{"num_attention_heads": 4, "vocab_size": 2048, "bias": "all", "init": "normal", "init_std_qkv": 0.0285, "init_std_up": 0.0285, "warmup_steps": 245}
MLP neurons of a small language model. Each row is named by its layer, matrix (up: input weights) and neuron, and shows model dimensions 256-351. Each number is 128 + 32 x the weight over its row's rms, rounded and kept within 0 to 255. Numbers have three digits each.
A block is one neuron, or neurons of one layer that tend to fire together. Before each block is what it responds to, as a language model described it from the Wikipedia text at the highest values.

Description: Possessive apostrophe. The apostrophe of a possessive ending after a proper noun, such as Williams's career, Georgia's 4th, Nerv's Commander, plus some mid-word fragments in names.
L10.up892:158158131103120074130111118110145151181107129175200067162079162186160170149103149161154156091144117151171127116078098148163132128149124112200173095115178094140168067131131157117094066085126133127132117121143116120123161114135167098107110163079131135146114118104151169139137104128133142151
L10.up2011:124141129179146105127145144110128141110095132140160174152087107124126077123195183149132147140146161085179168078128128134206124141095125178123169116107110143204170146147141095107133104148133097104122087094115136146069177146092158171128112121099100147073176112146098158128126105158178124113

Description: Opening quote marks. Fires on an opening double quote before a quoted phrase, mostly after "a" (a "vile murder", a "dream come true"); weaker on word-start fragments like dis-, oc-.
L8.up54:160065177103119144105075121144101125156189126165107057168086169108086122154104172084141111129167152119113163057028167092120087065156173153146084096103192100195149123128140170120105097092083121127124137074137133095150099154132145088095115103121104102150137117134135160021129141149092078126
L8.up379:149078102154122085090178148190134115152161089151120037134144176117121113157160211118117093088134104160112116093037163145152120069102139128151121113175206141138180123111159122078085088189142141129120115069132131115079114108129105104117130152134103143125153113176165118124126089135176099146
L8.up576:148138136179142115135123066158134120173121139112123129093134143097141156139104102181211088132126125138137181132120197151154160104157149111109173160182179102166079155128117105150098117157093116099127117049114209115131080127115056134050082096174133134170129144116126166154121129127143056123
L8.up600:130114150095069128129119138166107166148119132195127066130183105103106122146125137121076107135106144079101128151111191147117131110096104145060128137157158147159139100182116091022090096156103140089145119102147113124106131102213127180060129130140145124172087129094155105159138134073176148169
L8.up745:141124158102114155129092128165136066176136145126150066139056131145149131087156126162175075119075145076140191117092162200157121009099113136175148118148121135192096144139133150160131116120124118110143114120126113138098121163073160115132145120144147134165161091145167122117124127187105106143
L8.up938:120135073145152069071149086195117093073104137139094085132125108147125120110109124121144131120171165131116190170069100166128147148092184128182099048128166116082120172103140098139052077105118133140146134113118157128118116089129174081132117143119115153152131124156136103113157138132088153166
L8.up1049:145086097126113072138127124119113119135093108123145051141144085120113118115110142076096090149111098110175120156149117149139160120140159154120118115093148119140125140154089145084150071095114189088118101120106174080131114120175116096129099126118116129142142194129126174122144156147186129218
L8.up1185:129145127146101144098145159098091082124137150133110039150128116111144135113077158167146099145112096083164150174110136198164110071092109135141101063135178148081096155149090094103006073112129112110130112083126147130168139164159053119135104057127127168150116118119124140176063140096198136135

Description: Mid-word fragments, list commas. Fires on two kinds of token: inner word pieces of split words (ra-di-o, En-g-lish, e-con-omic, Islam-ic), and commas after plural nouns in lists (physicians, grapes, sizes).
L8.up236:118142122176128152111123200117140132112109079144126163168150148106139090149176127126156119119113126193105139166127106126160108150126124128170142083147102150198132132127124098129112127161113125236160105129089156220154141175154158140091058172224128081131205132126073163079109076162091042131
L8.up625:113147166072114168154051108157140082145105108078162113141144186045138131120111147133162084167098192128146144114078135084163117106129146118173117152087085163147131074165150124107135113176102101142125084067169115136103113155170152089099089144103161130108229158139091160098129151155189125099
L8.up802:113139074148193086096121200122084106148165134096107134119123098135126128113131175127178147125115146154173121206104103158129134181136138151148130130166166111134174127128060135106168181146112103237117145124128125158127111188176114121101123182123154158112128160126172174091139086122122100164
L8.up978:194142092158079180133160143162141114090114107132142059177119187176179118165088130118148159159159134143092147117136134164142150181083151120126162068100073069144138107145167107091148123124114120171120170061096064144170135121133132143129119080120147117109135140106134106117135117201135139195
L8.up987:128136091140102107138123115147152145185113099063109068184133214179101086153092092099150084138136123101211152097141148145137180164118159150112086144115181115141115125129103141052092096088096109187181104061141151152089138102108109145142169166143170121119124108158108171108167109184112059140
L8.up1034:149139148125124158133160148188079125128078155144143121145136118190134181148114120104157135079073192140158162130105152168134150138114147153184125130119161126177128161181110082014117059138093089136169094093136108142101110137137144045125145080135116072145121156120169104102148062169113110135
L8.up1531:138129182159132113071104144150157121115084193110194126135171128137085059146101123164120093118127187139142202201134114191157085138005090137165159042194143095132154172184103054116114155135119148137112134113087114145149142155135157135100142114153130122124141069153095082156162155124144104120
L8.up2275:179118078135118126148099129119125110164115096103162121125099166185094134110113176231199126156096118138122182145142128114126128138133135126176127103156132089155184157097153116049116149092109102157103135100122106077085107126157192149150113149152111076137102128120165095074143109169143095121

Description: Ordinal number suffixes. Ordinal suffixes after digits (th, nd, st) and ordinal words like second and third, as in 152nd pick, 19th century, third overtime; weaker on other mid-word pieces such as strengthened and Wisconsin.
L8.up147:117140091111095069131097172125179108132169099101120079172153104194096138151136154073184058095142131151134096087109181160106137124189143128114125141142153091179126145099135146106105083119146101109092104081166138093129157104110114123176137194096113134147093166160151165063159128133117121125
L8.up596:117101110123150119071104155142133130154161118109095073164124116136122138119095108118134126146142108116136137114156101098135173157050155170090103168174110088165110105136143122158114110142144060130138030057115127083176136096132199106145054165145105093110101123137158151120129138178123127128
L8.up690:127135123115128125174119098117096140118129099071083137160109090150163188110157145106116131114212094064140123072144198099097133059099146174166126120142042128166111155105127155079100070137118131114134106138159134152182160128121093124098167110081101134155110099154101180123131174182075175126
L8.up1218:119148077110117125115118151103123166123100120148163136086106129116142143132134114049115110079136107096178087160148156181117108138113094096135168127175118170135111151121140137136107118107123111120070139132081125118092127097148140153138115097174108093152110111172064146122120127090152163133
L8.up1244:118114113134132129120111130170148134084149113083150098182170160190068192163162126103157156119095105160155166124149203162127156149164112135134170134184088153100098126132144134126141062145077085137063133068151154125126145114108143130119108088109039086143111156081095110112169107129138148106
L8.up1651:164136108126109159122104093123144148111187199134112102180148090195119174090142123117121141120090153055210128134112187202125131088122123135084153112118098128137162101136166143146127068198171112067130175102128113084163135138123096144118115122103126080097128098182118118097135037154143080138
L8.up1772:138144071148231141123088120125089075074157105128126127101141141114114116154146156065086153152123118141158102143107123105120187148126169141057163121135105127133105056139133125077146130138104174148168080171036136127106168094099187210143177133154055105124140171107117206125133133189159108103
L8.up2212:170144079145105093121122167158140161154118127088133012071120187142062113148129175118127113092122087158127116120173149155131107063113040144058062065165125139101117143144132122061105095100127161166083114100146089156146163139128135126116184096139092070173113101122082139154109165187188051116

Description: Word-completing subword pieces. Mid- or end-of-word fragments that finish a split-up word, strongest for "or" in "professor", also Produc-er, bass-ist, Cinc-in-nati.
L8.up239:163171118124137137114086097116127129121108073119168097094144066120193111173113159144129142153139122156191090119122167132143160128070162112149153132148109110187114149132129131086151086197091096166120116136119093078161093138132167115131141201112189163123204128151134171102117052153133095109
L8.up289:108126085167138090130126116081142147172059093146123107074148132178108059096083166126071125087110177127176118106111148139132170150117115150117100099109102074058070162131189121169085101167129146161122118123137164142121194084137118097061117162127096134152096105100140163127143105115126156089
L8.up1360:164151087081150128145112118162152086112116125128147127163135149091086162122113101193152117097115141160136087135149160122143164208138146120095114131139144149136027140176117162120049124105136123155109098143132090129211179105129130084098104203109111101145232142143128186134136152166122175060
L8.up1386:080092136085124127136068181117131136165126121140142103183110152140083141140109138131222137146054148135164168138139111097172168150141091185124077131117141085099113053121231069075150155123107138134083114115116197158099081152117149132113152139094136111163139131130187226164181127105126147109
L8.up1575:130129132095098100109101145177131101121177099115152142163078125131103134127140119153148139096163146141118135132197121097112153091128160140136105118173128144154125089152143144157182105123108184155137077189149167116160135096114117125136156197137066127111193173164178106154152193090096123135
L8.up1595:153164114153144139112098089127158096130114167067147062156144185197114102168094104166114096168158131112111177148133162085120136192088093173155119158197129110096068128138134133074097083186139134180187085131106088091146143124143131149092191114106126125158134117122122136164185114139150163131
L8.up2026:115170118114148141138147094147173124153122165152171117147146111076094161093151120142129135137147074163118129215112119109177167107050125186123047092142121083118132141136117053100094113135083076160139104116124097124191145117077103146154141138121163140210110137126160216161156096083112132169
L8.up2197:169112096105167093097068080170078129159160181133137074117135075174120135072196132169131142116152109089156120166095171126115158128107113151091115054140071146111159096141144135086156035129168125149122083142143112206174149117149105078111131181068128120143122137097134059121110148089117130159

Description: Mid-word letter d. The token "d" split off inside a word, usually mid-word after a fragment, as in Ad-d-itionally, Sy-d-ney, diamon-d, accor-d-ing.
L4.up588:072104074168135111139186114176088073089131129119125060132081153152196153137170137099118126098154109121116139127073113147126109116174196149174162141119141179138090110147136113178124095092153096052080160179146107090106117179112138140138145139127121132095108152125093127096131149100099073185
L4.up2089:083109159100129165108149078171136084086204087134148145154189110105147149094091131140149072106094157119123131151165127063142116099122133114134130112089145096091117075129062096082060143174126161088160212066079113105123096162166134158134105139113138174138183104105102157112102154066085135108
L4.up2126:130180137157125119157102113158107167148090133170099126195105118137112038145102103131129085135171094165116114184150154130123117105151110143124084121140080159139153085110143101066131155122142152112107126136103112144135137157079139147137143133092171113121161168081119083096144073159153140180
L4.up2192:069133100094157130147147077085148113121191171139161113070118136115136097121132097190145068122158095163085113155136107106101090105117130067155121135162121168085120116147113097110086126069098160095110201074120151157128121157142095130099138092144108117149074131115064141141082139080104127088

Description: Subword "er" piece. The word-piece "er" in the middle or at the end of a word, as in lower, sister, footballer, emergency, servants, Netherlands.
L4.up427:140149084119086143090144140175141159119109162115140083127112112135147099094118127138200143102095078083147107150107114122140139136167204150162099165118176117132048111133091144244169103196149157175096096148170205194137132104059146167079151101099140179114111131077126129151127121153125108124
L4.up699:138130113142136121054123178122135113169146140112103124087136154084157093104141132135167134104090199160149080111166163212063162078078116093159128180136145126151062123080184076100158147107101157111146154132134167174116153086082130159125133137166079120051135087144156113152127198078149174200
L4.up971:090101170157087107095109070183132137135054094138146121148096091167178166138151084166149135125136164166101137091137145185160083174072091116114129147163143147166118136135177127132157151134136106153087104155182195186169102113054178109149143163154125100061125090128160089162086165130076088162
L4.up1828:136133123174104142115165130122101050110167129160127127136120163122132163133177108049210103140106129119139148103096094115135162087124043135146112128105124116140136108152144075149147157139126181127151175106179152159190161111189116126128160103158104106117098177087109129166123113171152127172

Description: Opening quotation marks. Opening double quotes before a quoted title, name or term, as in released "Borderline", with the song "Bella"; occasionally also "=" heading markers and line breaks.
L4.up340:157082147133105143081155068124132150133142139074129066126135144156116028119150146112179133119137196072144159137175057153089110166082162156094085150180120117079065134139101108107102193141122130077142121166159158099129127113148119158120151158102142212143162151130139185114093141161150140167
L4.up483:115125113092117120138118121123102104183181134096158166124150119138084151105152154135195143118092162142157172187135098153134144120111164189108126078140090160038221180111090117149145154123138130131061097173109162133143087095072115125133138161094165072168174115133131133146127114195145128129
L4.up687:170128149097117148139153080119156117094105126117167143112119105128134151155186100142141142112090131103139145169156183136133172134164116121136153159165110136140172154141156136145177168179163088135093090131139108194143117117119138126128136173118192129070138096162067143206148125180146176181
L4.up1319:120128064091126155188152087102145101108081108104123077073145182145134113159178217166114100080119126119088143152111159143101109101119091130123160150120133125194113136087157044113141211099141146140109130158141159105107112134125138102134181134125094171128154093132094089072137140130144121097

Description: Word-completing final pieces. Final subword pieces that finish names or words, e.g. the h of Samah, d of Muhammad, t of Klimt; also closing === of subheadings and possessive apostrophes.
L8.up372:154133105176117100066120108121169156150131138139198080078187090138110140185112137172148147172128113073076148081077099151112113152126142158159176080158178087094159128135148064098103058070162115141139163130116131122173167104145123092132197153063108175152103097160122092118123139184126105149
L8.up897:075141123102175143012060169123107146140161099163112132142246121103128140147083126115147129168153197098121200183157111159136114093125154141133120099178128110113176083125146124145057111102091134122135134147135165150127132109104050102180140135108195068132123135092129111154147169110084067117
L8.up1308:123046116090129110134109125116111087117160120079162169130127093047145089108197133111098080069151113117085101111129186112106149130191177173168103147094144119172165137156114125162156141164121066113132111103124140108123146146113120138116065197086119127135114162158146160129201216102145100206
L8.up1505:155113095196139116145157110160209130147208204157179112175119069144092091154109157099115091127158114053169087096112165191085128114111160138159103084152150117184168142107165135174170158176184093121173133051070093065135098137095117145125119166140175105111108058123118122115165138138190055166
L8.up1563:115115101137102117140146140149119169144149136149131113195182146137104037123103139138148132089130111100122125115089130173118128104072098173181158128108191074116112062148109092106123122114128099162121056079112098134150135121111114157116131073199136127149149101102103149159142101143135100157
L8.up1798:121156032143126130146125147126083167171159113142098134131197144113086074056073148100135124071071171138124165128160120157109119133125184248107130069088218075076098077176168101174112183112091107147094121108084109112153156129132117156099150137134141162117141063125154157103157183107180111175
L8.up2066:168086155170117120113175147166110170154072131154148119130172153112122108098130150163134153034096085134135173123110131162190170128145152109203179069139112182127123136122136107132157128202148100123095149055148126177139150146191126102154084128129137068117151140140149145126154138106109156124
L8.up2138:130138140165087136111086081137162129111068136153096104104125158127167151181150164095118131116157146191126101113122125141171078106105130165091127066110127165139099094119162157133094081056141108183066114145169086126112165134128086202121165216102104134166170120141164123175141145083096105127

Description: Second word fragment. A mid-word piece, often "er", right after a short capitalized opening fragment in words split into pieces, as in T|er|ritory, em|er|ged, La|bor.
L8.up51:131136125167112060108156097131164102160136129101183079153098115093123121168106166137113089137142086151133086158087072158163190093116162118132087101127159142127181128117124128131098138128099118091088172161113112105115125074090108130120199097164109164166148136134158086160138138174055119193
L8.up167:184091140176173104127074112195142130197111169187101101149103128119129130119139139132124074106072124129133104115120185100210115107167166151124148092166200062109158158165141107164049146063138156095133112096105124154083069126139169164109153120140125162188184160079116113093121101165130142133
L8.up362:103130123137126151111154141122142134167092111172092141115117129097110165164174145129132114142161137162109124126098054112137178115108150124133155125142193146123144121117095118166059157104156187129112162102157133093207152179112151058150123180134089089147141147162181076067128178142132161183
L8.up997:160081138131128158120160112118157163132112074175155166125111125130125155176115116103146146130081132129099169118132140147133094140061111117101157121129114098103167132142163104119131095131119106100091118053127145174192121148105152177096130125159125152109123133144143077132172135184162104193
L8.up1661:176103119067137110197108126124117098118116156101125150147081142096144100088178113112109127133129118139141156095089149138170093075090116109133063177117098097143116131164139098110107111118119085139071088133069125130179105103089060126126130043109103138097110147173101105092156152158153132167
L8.up1797:172141147131148136104092157136163126135134172158155072113119094127081172109142169134141129101085139137096182125117101163169152117076073136115123087145155097147119148203164126072097152068118079125136084099098139154198095121162082095134117079151081154068154098054205093100161122141165122155
L8.up1945:142100136099180119165105180131147146138082175105185096142061127121092205170077141103151147117125108070144139083128169202141225149120152174167081144168119127137131158192162108056113147084080097115085133115122145098159055103163099114104167181142170139088144127120146067118173076136097128143
L8.up2096:102128106168144095135122122144170134178156140108154109112112184124118138169091198143190170093159176127146110150064116138162105081144139120168162126148161119075095146150111084104115147133182175119153125105099117106115047145077167190130105112136118101164153148151119123145127128180106098218

Description: Mid-word pieces, infobox dashes. Second or later word pieces inside split words (Re-al, Fre-e, F-e-bruary, For-e-ign), list dashes after infobox location lines, and "United" in place names.
L10.up560:104087089136113138121152127159145147150146100064122128187172125111137110107155113102170130172133169112112089128132164171127126056128183179105133092116109152084125101133201082094138064180101078130094154168146146141084128107152113120111110135154151079143158132179031101094168148170089090137
L10.up2254:128108136139078128080141084162162112152080136114144110112127105101088161133146125132173110144125139171081105106148137196117118138150073126121165068141135138166197125174250075130156125167104078107140105138093141157122103139155138131067082231144086050109127085130129092148127126154088160117

Description: Mid-word "ri" fragment. Fires on the word-piece "ri" (sometimes "r") inside a word split into small pieces, as in f-ri-end, p-ri-ze, mar-ri-age, cri-minal.
L4.up31:118135147127101144107106125076124125120130117058207064125118213088120087111102107138137124107126111083107154109056145134094122150084153138171144178176121139123110126118095101102093159157103118160165094131144093155116162158182142124143141068133083184095131136071117075123107169127214107129
L4.up387:165075137109105115123107119059109160127137176110114119130165214113114151167145048116110130143149168100146149151109056106179174097185074139111174154181087144126133074084152206108155194104111156129148153135128119113148096129108115096121099129128159174223134125099117120104121124165125178148
L4.up1684:124145160104158121127102174090162082123119148086099129126113099142181171134118099169123148129158119096125139166122083119133115106032091072128108093191093099097124169130135151085147166100083108128124155103141115078077127119143111094139165127163148092176101120174148178136051161173179082149
L4.up1874:185116110143164195148187122118122120101087104108136148131120096125148131119098054141104161125139109179102106128145210087089148141164106145096188082132055130140114097101124113110077129057132108125203144116116096123115146131154205129130189133118073167075154130101125093088112103133114155107

Description: Ordinal-number word pieces. Word pieces finishing ordinals or titled positions, such as Fir-st, Secon-d, four-th, and "First Secretary", plus scattered mid-word fragments such as secre-t-ary, Prin-ce.
L10.up778:136150118165147146163076120173152082167173154108083120142161141141118179135187137145119102071154168138139175166138191119110124109130162173078056152133123142176182110126169079099116095110180084099145066095124141090103136086133190165118133213132097168133162068209087166098125093150138108150
L10.up2217:130120103103152096109130162149129141088166110119136120127127119125088121124097110127077106113133162145157161118142113170123162092126170149075099097113153105160167175149138078103104116184102096119069130166192172117093195088111087118118161226159158136156153133080143116143125134123137156135

Description: Split word onsets after articles. A bare space or first-letter fragment opening a word split into pieces, usually after "a", "are" or a comma in descriptive text (e.g. "a| row", "are| d|uller", "a| green stripe").
L10.up1119:163121052146172118068146180122127103101105195111090063102165179146138165146134168143116164106179085157129118209100138151170186136131129138097178097127156065117146142144122090110113125172112131154107155127139127140186143168155120142123133147142152037118129127152091197137121143161155117128
L10.up1508:174125060114137117123127145112085160083065157114112134136165149137142136110115220125135126057143136170149152168109141153188115067108115122094167075113203087122152136138073125106118062192147135128077136085107161168196140095206160136142109145119117103159111140153087104079137142139171150143

Description: Split word consonant fragments. Single consonant tokens, often r, n, m, l, right after a word's first letter when a word is broken into letter pieces, e.g. K-n-ight, St-r-ong, s-m-all, J-r.
L10.up1123:129131075182102160165064132172155141113134133094166116170092090150122148126113092052138148123148100136153135154049141165146114175102156122121088077213119144093138148148105081117113145121121055184111133102157143130183149165160159137132153132102101085146133136181141143119124095108133141123
L10.up2112:102165097124124161134082155121150106132143173188160098179195178170121118126153089087179086148131111161120143131091160153125123162113074112131132103184158159094155115115138120099104135175154092160061107154103129156151108107200070132120095094135094126189137112117099122121108132180140107106

Description: Word completions in headers. The final piece of a word split into sub-tokens, mostly in table headers and infobox labels, such as Surfa-ce, Feder-al, Compet-ition; also Liter-ary and Emper-or in prose, plus some row-start pipes.
L10.up454:192110128161114114133040110137137138234114118149125138118145095129134111129056080127131183153108165161106211063155093119180138103096201222140124131154137180178102083188162113122140102164118105185145163160084050109109091095129127156097151193167095146143124092165141146130170114113091119062
L10.up1404:127088083108110119120082171133138121095151108149063155141181078142138136096121114156139153168169209166074152103120188135158106110088207208157064142131129061162060172179170063161157106055107085166100110115103104154143124126068109060120147186151139176156114120127144185117176152110113075182

Description: Possessive apostrophe. Apostrophe right after a noun or name, mostly possessive 's as in Aon's, Carlson's, the station's, plus some "-ing" word endings.
L4.up171:126103137143119096078126128108159163142150115162108133086134166149104168138123159147130170090124086113162134112124154144158141058136077125121177160116201110165076044098071146115106138075138115112143082129106106138138112087096131089197123150138139137143159153072138091048127102139097134158
L4.up263:079087185077103129137123176133124127109059148112123180146124145127077151095112183098115124123100165178145126097172099118129118119117147140125085137125118140101085112135208111127116147126128102133108126089042094093119163139155107155139172133175123094061130109107180179131138225166122124181
L4.up448:109171148122103169133172099165157183133146080160145149055151121108125156161140162135093182119099081175137133063133128161170103113185113118112117132135143150137089066133150150124138127172117120127170129109157141141154098131110083121109097126181131169090165145177094136207131122130139108199
L4.up2114:090106132111045141121126116168110101064151118112150140073111125202102120142178175175172128123119095142068158084120127084123108165134067111131165139162133143093132137131097120109171054178145157143065159040153147152083111181115114125137148144184107139109125120128078163133137154134096083155

Description: Mid-word letter "d". Single-letter subword pieces, mostly "d" (sometimes "re"), split from inside a word, as in E-d-it, E-d-ward, live-d, In-d-ustrial.
L4.up6:092120187120150139156127115173113163159125128130127113160110070135142132158111084099131138118163170125133132124156101162162131134148081124100075110188111104157192157121199148098125143106140129116134142180113106157156160105183140139136162110105158214153089070157120173131136141173172140178
L4.up182:205156094152101081107127118116122164155163139122133125097150086170173161163143104173164143122082101123152120099108141118122114107083083113079122122175138128150126084168068102145089082121136093114143096159137170099143106142119137164112145107108201125085159094134147088087140169151138133145
L4.up1015:120136101136208111152098060135156117099160150112136135095138189157139179159117062139076124173128076098116131130141112150157120128140119117126143105146111093137124092124070124134159100081136136089125111169174147130124192109130155110141180163060116164209078188155126170172149087136113135114
L4.up1164:118084094100131100123138138201120097147072140218152130062124076158134142131178069160135105142110145103182145151167136061104143121095149101121143133150164106150119153071164080147144088126125182157100075063194118146125098117163097154141082180101101170186121160099124084158103121163104107098

Description: Second word-piece fragment. Short second fragments inside a split word, mostly names, right after a capitalized opening piece, such as H-al (Hal, Halton), Ly-n-ne, G-l-entoran.
L8.up61:080139147147113091140144124167152147141133155169103088171108109105079092143163162101173138105124153161128145201093113180175119114168177133103152114113158104149114134159112183120107124089097177160149137073115158124153152093120080094117112098150123053180142137131046122141174150160139094166
L8.up155:154172093111177159159131114181204156099163153072168111172138149144150159153104088142163120167087097162130136138107139191105174120133143114162095136197109143123089170106103122115039112093085110132117119123100096185105120142083065114130122089097106088133141134145135101113101139158111114106
L8.up407:132146090158098146137157123145177133122157178129141108086104113124081159131128150156156071166180080108143167202087131184132110210121147151138136089205179093128180068130127101130130144154107114148122076095070135139141155090173156138141119098151156175114166125130122116150129129094161089173
L8.up708:148162112125122068161104122114170165166117141076178115199110117153063118196184092179160052093146124167205154080134172149107157122193191122130118142163122108193108075159149115118114090109088111138105148091134103133107089119149104122102117060130152087112121129088071123134114060137163167160
L8.up876:141167139142078202152088147173134090097198198118172075113135141137100107139149136126139106143175127190109138113111104188162117119120160114130168094156149144117191110131108132141081136143198136162110121146108110194100097127067123152108189127176117093171129075136084165126156124154169134096
L8.up1452:122167152094090147110132085191114144146159136087148100136163118141132117098122154119191069096162151140077140189108118193154112138104150125159153112147120100100106116165112111076111109144169092111085091093126128151165125065117131174138157151146137088073110157122133142184134122128096096155
L8.up1555:141135073166102092156094118167149131125191115107131152109175162164120091096125129137097046144133174139181131202149169174134104118110161174154146140113162129111105090141137179135070127121125124162097119062133160164109130106150107107139100093171140108219120126128097140161203172124170091085
L8.up1680:123141100159113102169146108173188138096124140095145058112134095143047130153168153106185092175109127097149191145096159178147156157171184135171118088161112118114071106135108146104063104114138130149137162084152112136120134104142120151140120141178146059197101150129100106163183109089156120117

Description: The "th" word piece. The letter pair th as a separate word piece, at a word's start or inside it: thinking, moths, thriller, together, aftermath, 74th; sometimes apostrophes or "d".
L4.up130:133165053146131208104162102134127103166165124143098127126124115155144108165121167125112188151116100130101150140138083093185228144151125112159141189143126125178081083184128170121161144193140121093092174132134146113155176103134132135122182090222109148073150125092147157170121165132125151130
L4.up655:073096124131080073132109125105178102155117143114081114143081193125161135162091121158085178140142057066118110095175129161096174089099115132142125140187167209105147144116101150138179071078168112116084136083153136166091173160101146111132121130125163083077147090044167078157111134159128114082
L4.up711:169133123095165145096093159103155140160099145136154117103079130215137104113152187116088181169111077153084127163136082071180142171168134178090108154174149166130064086105198125129178146146129106099088068195103143143130074140141119121125139089117148075133125113128131081162133164121114129144
L4.up1948:150116162087126096118140122154137148130122138135166103085136067136122164086115133128111115137166077159138101146097146105124136144119161109108151112135107152172112102161142135187166062114135130109022115142181116147173104086141099140131120114149114128034092188129131115150118151111108141135

Description: Clause-break commas, mid-word pieces. Mostly commas after a plural noun ending a clause (concerts, expeditions, fisheries), and also inner pieces of split words like des-p-ite, ins-c-ribed, inc-or-porated.
L10.up978:159089131184124053119088143105131142069163121113155108151105148186057120114082180109130143098171096117129223101111148106199133131107110194082132163125124135147125075146089107091129100124077079170120140089098133163116107179146168142123121141111112113090136152110110213104107154119198091117
L10.up1425:089146135158126136125141114155117139154086103113136084122161190156100128140098165109108075138104140102107134104147143121127105139119164115109078122129158116156068118136115132082177137084090140174128139081099152148145145167153055186113158162144067074128123116106106160098109130141191106133

Description: Pre-verb adverbs and auxiliaries. Adverb endings (-ly, -ally, the "n" of then) and auxiliaries or adverbs just before a main verb, e.g. recently reported, were later sentenced, then smoothed.
L8.up256:149050142120117146129106158106138088113093159118131103159172156188150162165097107118178106118103124122083151117167163130172228145140125122161132142139213115124130151125150079098121127179097134113204116078192157091210159093157088136126091098117143051117177130094143156095134079102149082146
L8.up1077:166114174140161136128087118141114101157141154131145122136106147115140188096084115071132121129194101130186252145148153174104189097146069148156129110123173086141072157101189133119083087119129193100094132121186089130151175116133135119147141121112113041157139127102151190094106167150177035117
L8.up1117:180134150104147127095115123113088117113058132101148126157090166160094096101143214165222067176169122172154196113139145140125108117132102124190153100141161081174111156115117167100089091117106183098118097081170145117151168141179169149127112120155163148091195137140114155075139204118186052102
L8.up1519:175050105176184144090092202124141076121109181111148117135198162079150082128094098108135126122131140151140178136172143140101101140133080121099127149116158115118115152091172102127093134081169140110123178131169090133177136142081104111073113114058113126154158142107138206092122187079126115133
L8.up1578:193100109131086141119131064110172045145085132111141060158107172172143156112121153141156071135101119132108157132066145179174109130167064145137173087142115086137140126157106095122104083151164105135100144167202071088133130152178101097085110134144102067088165109122145142095161088141135099157
L8.up1686:153067120166152113122157115171121094100195114086120132128194178127067155117089164145115148133140101084175207136185194172158157105127096113126173131152145125163114152141141121093109123192077101109105145105167127171120145159160175103088138133080059067162106158130125150057134152117129120124
L8.up2216:117042121177070153117105074137142051122164149130126115113171196120093064177072141094171085142124141108127191105153224110116152168128140142130106061163110084094099121103126107110037110086095112136175098076151125082134166119118096128136117090144119068105144174172132158078189152087177076128
L8.up2239:201122112198102140053110131151166071082140129090105155139126114118145137123097153153162127147140136071148142136132134187130161133101150137181144131147181178128093128112164108110073151156165148154146104094125121131109154112142156157131139107100101112134113159089134139049137166132119064121

Description: Word-internal "or" piece. The subword "or" split out inside or at the end of a word, as in bachel-or, govern-or, Singap-or-e and Conn-or; occasionally similar pieces like "on" (D-on't).
L4.up61:081080147125180094147117165157140153098130132117137164164071187149110158144149116107130206102146143141127133142158121136141166157198072128129100134131128096084075132112141106076134101148138137111162099186089119153171117144179093077123092087144108120091138156159125104103121129179228167204
L4.up1075:105122136143129091154141106140122120116131143155078133096057119162125112121139125149153131115121126136137125106102135121050140141093145109158134176074129159149100154103169099107113154068108145200170104162109158146139193130194222130113091124097118100126121137123101115200129140057143136167
L4.up1492:098137199141153067130121103082146192123119139165116056093155156134143109130159146103173163134149122135115161143147114112116071138111136149156121148133082135108118129132157094127083058124130159148114117096102104166170146184165139062136094132142160147072134082105180052136153138105165111086
L4.up1728:114117121117119042105125151138132126133073158142032153153144048126103106125140102088120171182089146087087094125126163177064175134119119147139074176044097123191164094093112198147155052149137142158125136114141120161124108138133095110125054162120125154134147174112074116158146104120206149161

Description: Second piece of capitalized words. Fires on the token right after a word's capital first letter, such as F-e in February, Female and Feature, S-er in Serbia, and It in Italy; also fires weakly on commas after place names.
L8.up873:183124119133192064054136128144161110142122091136130132082057107117190143109211153095160093116158147135143140127142154131121177143135122166136116146182134118134129133196127085064142138171130116131137083132155144139145096090112170155090140101174116185103120227181130178139143123164126129141
L8.up1123:113154100133113135148133167159099124153149107148113065093100117092126120123205168114109159095137163141179194130102112202113129149138163130147150099089207116103133150130132058096076093092102082117135140135124154131113127131155133075148096069136129090164136123117121135085112150105200036169
L8.up1719:162136125167126100113146144183164187135193151126164134081101122160119070144178152107144097146185128060127133136131163160114166106127109161149151174096083174141152105120069133126163119103108160134130113099079179158129138142106129146143074141152114177166121134046117122139146126109161110139
L8.up1869:163068129136164104087170139146128146158085159133123136114121134121145138086158110069199156144120128142120146162146155103118142163095086133118148124183122146139153179143092087109125063198124148067147069076097136136112153132147153159106173121183148143136128182131128108142161101101143138149
L8.up2075:151105146132169140109165139118100146158109102109170079077099142107106170077127087101068106159094159119145123179167130152186093142078112115127159108120049167106110115173225131092189065087102081138096173170072131160161193139111120128153137147164087171103088155125069187144157095138149083129
L8.up2087:183056150166082136136094136132120145159101135180110107170124132128109158163143120142202146145140143179118144141185151152118157103144109152114072052157239096121150141095149091128110114153154111120154072113132129194188087153151054138143149089123098079122103160172140134137151099130057028142
L8.up2178:085127107090146105075133162130101120073159115148114042092096148150079156157118119115131113118116150152135189095119111194107100171132145156097102107141139170129194107179133129118105089112119110107095104156163165173114134117059123083111127155213129097129140107154154123166123140154157125148
L8.up2257:162135135092088112087171102161082155154157120130149094105093150112141160118165134101117132100146078117157133084171134152115038088132081123117162111167104124099119113149079115121140133209125070151130102153104111123163185116234176080113096186207088138117081153145081186132137190175163124132